MLP neurons of a small language model. Each row is named by its layer, matrix (up: input weights) and neuron, and shows model dimensions 48-111. Each number is 50 + 12 x the weight over its row's rms, rounded and kept within 0 to 99.
Before each neuron's rows, "fires on" lists the tokens most often at its 100 highest values on Wikipedia text that the model never trained on; "fires after" lists the tokens most often just before its 100 highest values on Wikipedia text that the model never trained on.

fires on: "\n"
fires after: "|", ".", ")"
L3.up318:57 56 39 47 55 71 59 69 42 40 52 45 31 74 43 50 33 66 64 45 60 59 49 30 48 35 45 57 54 56 63 32 27 59 48 50 70 47 27 58 51 56 49 46 52 63 43 36 60 37 35 48 54 56 58 50 79 49 60 56 68 53 62 56

fires on: "–", "-", "on ", "as ", "with "
fires after: "1", "0", "3", "2", "4"
L4.up271:33 47 58 69 37 44 43 65 33 52 62 53 58 51 58 61 56 58 50 32 17 51 59 52 70 40 40 39 53 77 62 53 49 59 49 57 44 51 23 37 67 70 52 59 64 51 31 49 42 51 49 61 50 44 55 54 54 34 46 53 62 47 40 60

fires on: "\n", "but ", ". ", "\n\n", "). "
fires after: "==", ", ", ".", "==="
L2.up1512:55 41 44 69 42 45 67 39 47 58 26 62 45 68 46 43 63 47 67 50 47 50 49 30 60 47 54 35 36 48 31 44 51 30 52 50 55 40 65 59 58 45 60 49 38 39 70 52 71 75 35 68 59 76 48 57 61 71 49 43 56 44 48 57

fires on: "s ", "–", ";", " ", "war", "t "
fires after: "'", "| ", "7", "4"
L3.up817:71 65 37 49 49 57 50 60 65 36 62 44 52 41 46 35 62 47 40 54 46 60 37 64 49 54 44 29 63 65 73 70 57 80 57 72 65 48 69 63 37 61 33 50 42 56 36 56 47 65 51 64 56 26 53 28 50 41 46 26 56 53 48 38

fires on: "= ", ": ", "Website", "\n\n", "www"
fires after: "\n\n", "- ", "Label", ": "
L3.up1392:77 50 49 26 49 46 68 57 59 47 54 45 61 35 40 45 48 41 56 51 53 68 65 54 40 57 48 22 29 58 42 49 64 47 65 61 56 34 66 48 70 32 69 76 42 68 54 39 61 46 31 62 41 49 54 56 67 48 56 25 53 53 34 55

fires on: "\n", "\n\n"
fires after: "|", "."
L3.up881:50 46 65 60 52 64 71 58 57 57 48 32 66 70 27 44 35 67 48 40 43 71 75 50 42 34 30 35 52 45 70 51 70 49 45 45 54 49 35 55 44 59 64 43 38 39 46 62 57 51 56 41 46 15 44 51 54 67 53 55 61 42 73 37

fires on: "\n\n", ": ", "Early ", ". ", "er "
fires after: "==", "===", "== ", "Formats", "Reg"
L3.up1153:62 52 61 86 36 72 63 46 40 56 52 60 69 52 29 51 44 42 54 72 36 57 61 70 42 72 35 48 50 56 46 52 40 46 48 34 54 57 51 47 40 42 49 47 43 58 46 38 36 59 58 45 58 53 46 61 53 58 38 52 46 45 56 39

fires on: "0 ", "-", "0"
fires after: "| ", "All", "; ", "all"
L3.up44:43 51 43 48 45 53 46 42 55 53 55 42 39 41 51 52 34 58 38 42 43 51 50 61 75 71 66 41 61 30 71 50 42 58 26 27 41 43 44 63 46 65 39 52 48 61 50 63 44 51 50 54 46 68 34 69 69 31 54 43 36 40 47 45

fires on: "–", "of ", "age ", "+", "-"
fires after: "0", "the ", "| ", "N", "M", "0 "
L4.up183:53 69 35 51 35 43 55 26 74 51 21 23 51 50 26 62 57 43 53 59 49 30 50 63 38 58 19 32 46 76 46 48 64 35 54 53 55 28 46 26 30 47 43 47 42 47 35 46 37 52 58 48 65 23 35 57 28 34 47 65 48 27 35 44

fires on: "\n\n", "\n"
fires after: ".", "|", ")", ")."
L4.up629:54 46 75 61 40 43 65 43 64 45 64 40 52 40 58 39 36 58 62 44 69 45 55 29 41 31 42 47 40 56 51 12 43 45 42 63 60 42 61 42 61 53 19 60 37 55 44 39 47 64 44 43 53 43 33 40 54 51 55 61 43 52 59 74

fires on: "\n", "\n\n", ". "
fires after: "|", ".", ")"
L4.up1356:57 52 11 57 47 25 37 36 39 57 56 44 47 52 52 44 44 48 65 14 30 74 48 53 39 45 36 65 68 58 56 35 38 62 47 65 73 44 55 39 64 65 49 31 36 63 41 36 60 63 47 56 48 30 49 40 56 54 56 44 48 19 56 70

fires on: "of ", "than ", "over ", "-"
fires after: "one ", "more ", "all ", "of ", "high", "All "
L2.up379:37 57 37 58 56 34 51 49 38 60 65 38 33 57 55 59 54 61 37 26 69 36 40 58 55 39 31 51 47 62 53 35 70 64 38 34 32 54 29 70 37 41 51 72 55 54 60 53 73 47 41 52 45 59 43 59 38 46 64 38 43 41 45 67

fires on: "-", "s ", "' ", "kick", "–"
fires after: "al", ".", "'", "Saint", "well", "0"
L3.up353:46 61 38 50 54 43 49 53 26 52 31 57 58 55 50 40 66 48 37 64 43 57 49 61 81 46 53 59 62 75 46 65 54 49 64 50 49 47 58 53 53 51 51 48 43 59 65 61 47 58 38 28 38 68 51 79 44 45 60 50 62 48 55 51

fires on: "| ", "- "
fires after: "\n", "2 ", "1 ", "0 "
L3.up285:30 43 59 48 21 71 57 30 34 64 41 75 68 46 32 60 55 48 54 46 75 48 28 54 44 44 63 46 29 48 33 34 74 51 59 47 53 27 58 39 42 40 59 57 28 56 44 52 30 30 65 26 64 52 42 49 46 58 48 31 32 26 27 63

fires on: "where ", "when ", "if ", "While "
fires after: ", ", ". ", "that "
L3.up579:24 73 50 34 25 54 77 52 66 51 42 50 36 50 58 49 53 54 50 56 36 35 57 45 49 31 55 44 61 65 62 42 59 35 40 75 54 60 20 39 49 44 55 50 58 64 41 29 54 64 29 50 40 50 14 51 62 51 55 59 67 77 55 52

fires on: "s ", "'"
fires after: "'", "Women"
L4.up1047:63 42 38 46 59 59 58 62 38 33 38 57 65 75 54 31 15 55 19 45 58 63 58 52 50 75 43 39 43 37 61 54 46 58 51 71 58 43 62 51 59 53 53 56 42 62 58 45 67 50 51 60 47 35 43 59 72 36 48 32 59 39 53 39

fires on: "\n\n", ". ", "in "
fires after: ".", "and ", "|", "but ", ")"
L4.up438:58 47 18 60 61 51 35 52 17 61 61 70 48 43 40 58 32 49 58 33 50 56 60 74 45 50 43 51 59 40 49 46 44 58 54 36 33 68 39 49 61 43 64 56 51 46 51 42 43 53 36 54 58 45 46 60 67 53 60 45 45 62 46 37

fires on: " ", "er", "tion"
fires after: "| ", "Lead", "descrip"
L3.up740:50 55 33 62 51 42 59 43 62 50 59 55 55 52 58 36 43 55 69 57 54 47 70 47 66 60 50 42 66 46 66 54 31 54 57 55 26 45 40 50 43 43 36 63 43 66 55 30 46 57 50 73 36 42 57 48 44 40 64 66 44 44 56 45

fires on: "\n\n", ": "
fires after: ".", ")", ";", "|", ")."
L4.up258:43 61 53 72 58 66 49 45 52 80 54 45 66 50 53 28 53 39 57 64 42 64 62 37 38 54 49 62 56 42 61 36 76 56 41 38 60 41 59 41 50 49 42 45 51 27 28 48 48 55 39 57 57 45 26 33 37 53 54 55 58 39 76 73

fires on: "0 ", "; ", "ev", "G "
fires after: "| ", "–", "Kal"
L3.up1515:31 41 35 64 45 45 47 63 46 57 64 54 68 61 50 69 51 56 60 66 29 64 62 67 53 54 48 64 37 64 48 45 64 57 65 57 35 55 70 63 45 49 52 40 35 49 55 60 38 35 24 54 63 35 61 49 42 72 37 36 26 53 40 43

fires on: "| ", "- ", "of ", "Arch"
fires after: "\n", "0 ", "1 ", "L", "one ", "put "
L3.up1058:23 47 53 45 24 47 31 52 60 42 45 59 64 39 52 60 54 24 35 48 48 37 76 56 41 56 55 57 47 54 77 68 67 51 52 64 79 51 35 68 56 47 51 36 55 57 45 47 63 65 51 47 63 46 60 69 45 25 49 51 49 39 32 73

fires on: "\n", ". "
fires after: "|", ")"
L4.up1301:47 60 28 49 36 61 51 47 37 51 61 57 54 58 42 63 53 42 53 33 36 34 56 58 47 71 61 46 66 46 56 32 41 25 51 48 41 62 38 28 55 71 44 40 41 72 47 34 49 65 15 46 62 47 24 35 47 58 42 49 47 52 63 58

fires on: "==", "\n"
fires after: "|", "Career", ")", "career", ".", "Biography"
L4.up35:62 60 44 58 49 54 60 47 47 39 60 36 69 49 52 53 63 77 40 48 60 69 76 37 50 61 60 34 50 52 29 64 63 43 56 57 43 52 44 55 73 56 54 58 50 47 49 50 63 52 44 62 49 44 48 48 38 60 36 47 57 26 55 51

fires on: "==", ": ", "Website", "by ", "===", "== "
fires after: "\n\n", "- ", "written "
L3.up52:40 30 51 18 52 54 60 59 54 53 52 43 44 30 47 36 63 47 54 39 68 80 48 37 31 37 50 48 47 58 50 33 40 61 55 49 55 47 28 55 26 43 64 39 37 47 82 46 50 58 61 46 47 34 43 30 52 48 55 45 55 32 50 42

fires on: "\n", "\n\n", "| ", "al"
fires after: "==", "\n", ")", "- "
L2.up172:45 62 47 42 42 25 48 58 54 46 34 41 65 41 51 41 45 56 70 38 33 55 72 63 52 26 45 63 56 54 54 53 67 53 48 65 63 51 44 35 65 42 54 44 36 36 50 59 71 45 51 47 66 63 25 63 53 41 59 39 61 54 37 55

fires on: "- ", "s", "at"
fires after: "\n", "El"
L3.up1221:62 49 34 59 47 45 36 48 52 48 63 44 64 48 64 68 50 63 53 44 49 74 43 49 51 54 67 39 52 67 42 59 61 51 57 82 57 37 52 31 36 67 53 37 33 28 35 54 46 63 49 74 50 60 45 38 67 57 58 52 54 66 29 36

fires on: "'", "s ", "t ", "I ", "m ", "but "
fires after: "'", "I", "It", "he"
L3.up1407:40 50 52 58 45 54 51 46 75 61 57 39 41 44 52 51 51 51 61 52 47 62 63 31 38 61 58 50 58 39 69 68 57 32 60 33 62 76 60 55 41 62 37 42 60 42 76 69 47 38 44 40 41 44 75 76 44 56 50 41 37 68 32 62

fires on: "\n", ". ", "\n\n"
fires after: "=="
L3.up778:58 52 53 61 45 27 42 53 41 41 48 48 63 62 51 59 33 55 68 44 49 47 39 43 49 77 32 39 32 54 42 50 30 62 55 44 52 54 53 58 61 53 52 62 35 26 81 55 49 49 56 49 57 67 34 32 55 50 56 57 94 43 42 54

fires on: "\n", "\n\n"
fires after: "|", ".", ")"
L4.up1498:37 40 55 42 48 54 62 57 44 44 59 55 81 37 68 71 37 72 20 64 50 57 46 49 23 63 50 75 54 49 56 42 34 33 26 33 46 61 48 33 30 63 59 57 48 43 26 47 55 53 19 51 26 39 42 26 55 35 62 49 79 47 40 45

fires on: " ", "incumbent"
fires after: "| ", "("
L3.up925:15 41 46 56 46 53 37 55 62 47 67 46 58 56 43 56 52 74 42 67 51 46 59 31 54 58 44 68 58 62 52 49 38 59 56 34 41 34 44 55 57 30 43 84 42 50 63 62 52 57 41 49 94 34 52 57 45 57 58 57 49 68 38 45

fires on: "0 ", "0", "running ", "–"
fires after: "| ", "; "
L4.up365:59 48 58 49 70 67 56 36 56 57 55 70 46 66 62 55 29 58 60 47 44 68 71 33 53 66 51 39 54 58 35 62 40 52 60 51 56 58 64 51 61 67 50 49 55 77 47 69 54 60 39 45 66 62 55 57 57 36 55 30 29 51 55 63

fires on: "–", "'", "sent "
fires after: "1", "N", "I", "2", "3"
L4.up1166:29 64 41 24 51 56 48 32 61 56 71 55 53 64 56 36 55 38 38 33 68 48 39 51 74 60 36 33 62 66 34 61 54 53 60 65 62 36 34 46 60 40 59 49 66 43 30 44 32 59 40 54 42 50 68 32 58 43 63 44 37 44 49 45

fires on: "\n", "\n\n", ". "
fires after: "|", ")", ".", ";"
L3.up215:38 35 56 72 33 49 58 50 60 51 52 36 67 50 37 52 41 60 65 37 48 47 74 41 62 64 59 36 51 53 61 64 33 60 61 38 54 69 35 74 54 54 44 45 32 67 44 29 46 42 57 45 47 42 64 30 62 56 45 49 61 41 44 48

fires on: "t ", "s ", "-", "be ", "m ", "ter "
fires after: "'", "All", "not ", "Hit", "Bl"
L3.up530:64 23 38 58 62 57 70 54 57 68 53 47 45 50 35 49 34 41 46 49 70 40 55 59 60 39 47 49 50 53 44 48 71 63 61 55 63 30 47 49 22 70 58 56 50 37 55 63 66 49 36 47 55 64 72 65 51 34 27 60 60 70 48 56

fires on: "–", "-", "z", "as "
fires after: "4", "6", "2", "0", "3", "1"
L4.up416:58 63 65 52 53 47 56 49 53 45 42 76 44 46 31 47 60 51 53 59 45 61 53 37 35 48 70 44 26 62 43 50 53 42 65 80 45 48 40 30 48 64 31 77 50 71 62 53 45 54 47 55 47 39 31 56 51 71 59 31 40 56 60 43

fires on: "\n", "\n\n", ". "
fires after: "|", ".", ")", ";"
L4.up661:37 46 25 65 49 20 51 42 41 57 72 47 70 57 64 49 21 50 57 31 32 61 65 47 46 38 36 54 54 54 62 50 63 59 50 54 68 56 47 51 55 55 46 47 39 46 60 43 57 49 47 49 51 55 69 28 64 58 41 68 55 34 58 48

fires on: "- ", "of ", "==== "
fires after: "\n", "\n\n", "all "
L2.up1497:52 46 61 57 46 35 51 81 64 75 38 45 47 25 39 29 84 46 37 28 42 45 50 64 41 59 42 48 44 35 30 40 70 52 42 34 52 62 45 68 65 70 47 58 45 43 51 38 34 36 62 69 65 51 32 51 55 54 33 25 60 44 53 61

fires on: ". ", "of ", "ed"
fires after: "S", "No", "J", "W", "Mr"
L3.up494:43 55 38 53 41 47 37 45 37 51 51 48 43 45 56 57 60 22 43 13 61 62 43 52 47 42 48 76 67 39 50 58 45 57 50 33 64 47 40 65 34 52 58 47 49 48 60 46 37 64 59 64 48 40 33 63 39 71 27 51 61 47 57 60

fires on: "\n\n", "s ", "the "
fires after: ".", "'", "the ", ". "
L4.up1280:57 74 59 29 57 60 60 55 36 40 44 37 46 44 45 58 43 48 43 55 35 52 64 44 52 36 52 50 24 62 56 53 14 55 51 50 46 61 56 50 63 30 69 52 49 57 51 59 39 63 69 40 68 59 41 43 51 53 37 37 42 44 40 68

fires on: "\n", "\n\n", ". "
fires after: "|", ".", ")"
L3.up33:59 40 50 68 61 47 48 38 52 64 59 53 62 60 62 50 50 39 42 49 57 51 61 39 25 32 42 64 41 41 62 61 61 46 56 54 59 55 52 51 46 45 46 45 50 67 56 54 47 60 35 41 54 59 33 20 35 67 60 51 55 37 63 37

fires on: "\n", "\n\n", ". "
fires after: "|", ")", ".", ";"
L2.up68:35 44 58 60 54 37 56 36 57 75 35 55 35 59 48 46 45 52 65 48 46 46 49 55 54 50 50 49 41 51 31 53 38 56 52 39 60 52 26 68 55 59 54 32 32 66 55 34 69 54 59 58 48 48 32 31 48 23 30 58 49 29 23 42

fires on: "\n", "\n\n", ". "
fires after: "|", ".", ")"
L4.up955:35 50 50 36 54 36 51 26 60 52 51 44 40 48 57 56 51 57 46 45 47 61 52 48 42 45 45 51 63 62 46 44 57 33 58 70 68 37 45 48 77 55 45 70 54 52 46 40 63 53 56 56 54 56 61 40 42 51 55 58 48 39 59 63

fires on: "\n", "\n\n"
fires after: "|", ".", ")"
L3.up743:40 34 52 28 45 48 58 50 53 24 51 23 61 55 53 53 55 44 56 62 28 39 63 69 41 54 62 45 62 45 44 48 50 53 47 51 35 48 29 40 53 60 59 32 56 52 46 38 67 65 32 49 65 56 39 39 30 40 45 54 59 35 46 64

fires on: "\n", "\n\n", ". "
fires after: "|", ".", ")"
L4.up307:41 72 47 55 62 42 58 36 46 47 52 70 51 44 57 52 37 58 61 52 56 38 56 49 21 55 58 56 48 57 33 36 44 46 79 48 73 78 65 48 55 59 58 33 52 58 49 50 72 86 52 41 39 40 65 31 39 42 29 69 54 62 51 70

fires on: "-", "–", ":", "th ", "st ", "nd "
fires after: "3", "2", "6", "1", "first", "5"
L4.up175:43 68 67 41 37 62 53 70 33 36 62 60 52 11 33 39 66 56 56 56 49 37 53 51 22 43 55 49 49 60 47 61 50 67 38 49 70 34 60 47 72 46 66 51 44 47 38 51 43 49 43 57 40 44 53 67 62 38 61 61 45 54 44 50

fires on: "0", "- ", "ph", "ap", "f"
fires after: "–", "\n", "195", "st"
L3.up1340:32 41 30 31 37 56 38 42 50 51 47 56 62 63 73 54 50 16 60 48 42 61 52 61 20 58 40 39 57 52 58 72 48 27 52 45 35 55 57 36 48 68 31 39 46 64 36 39 27 66 38 55 30 36 44 40 47 57 69 50 54 38 42 58

fires on: "\n\n", "deliv", ": ", "satell"
fires after: "==", "===", "es"
L3.up733:74 61 42 51 48 42 59 69 44 51 31 60 46 39 68 51 38 46 50 34 48 78 51 60 70 42 43 57 34 51 55 53 51 50 43 63 63 35 68 63 40 79 39 28 42 32 62 75 60 64 43 66 67 58 53 40 56 47 57 40 52 49 35 61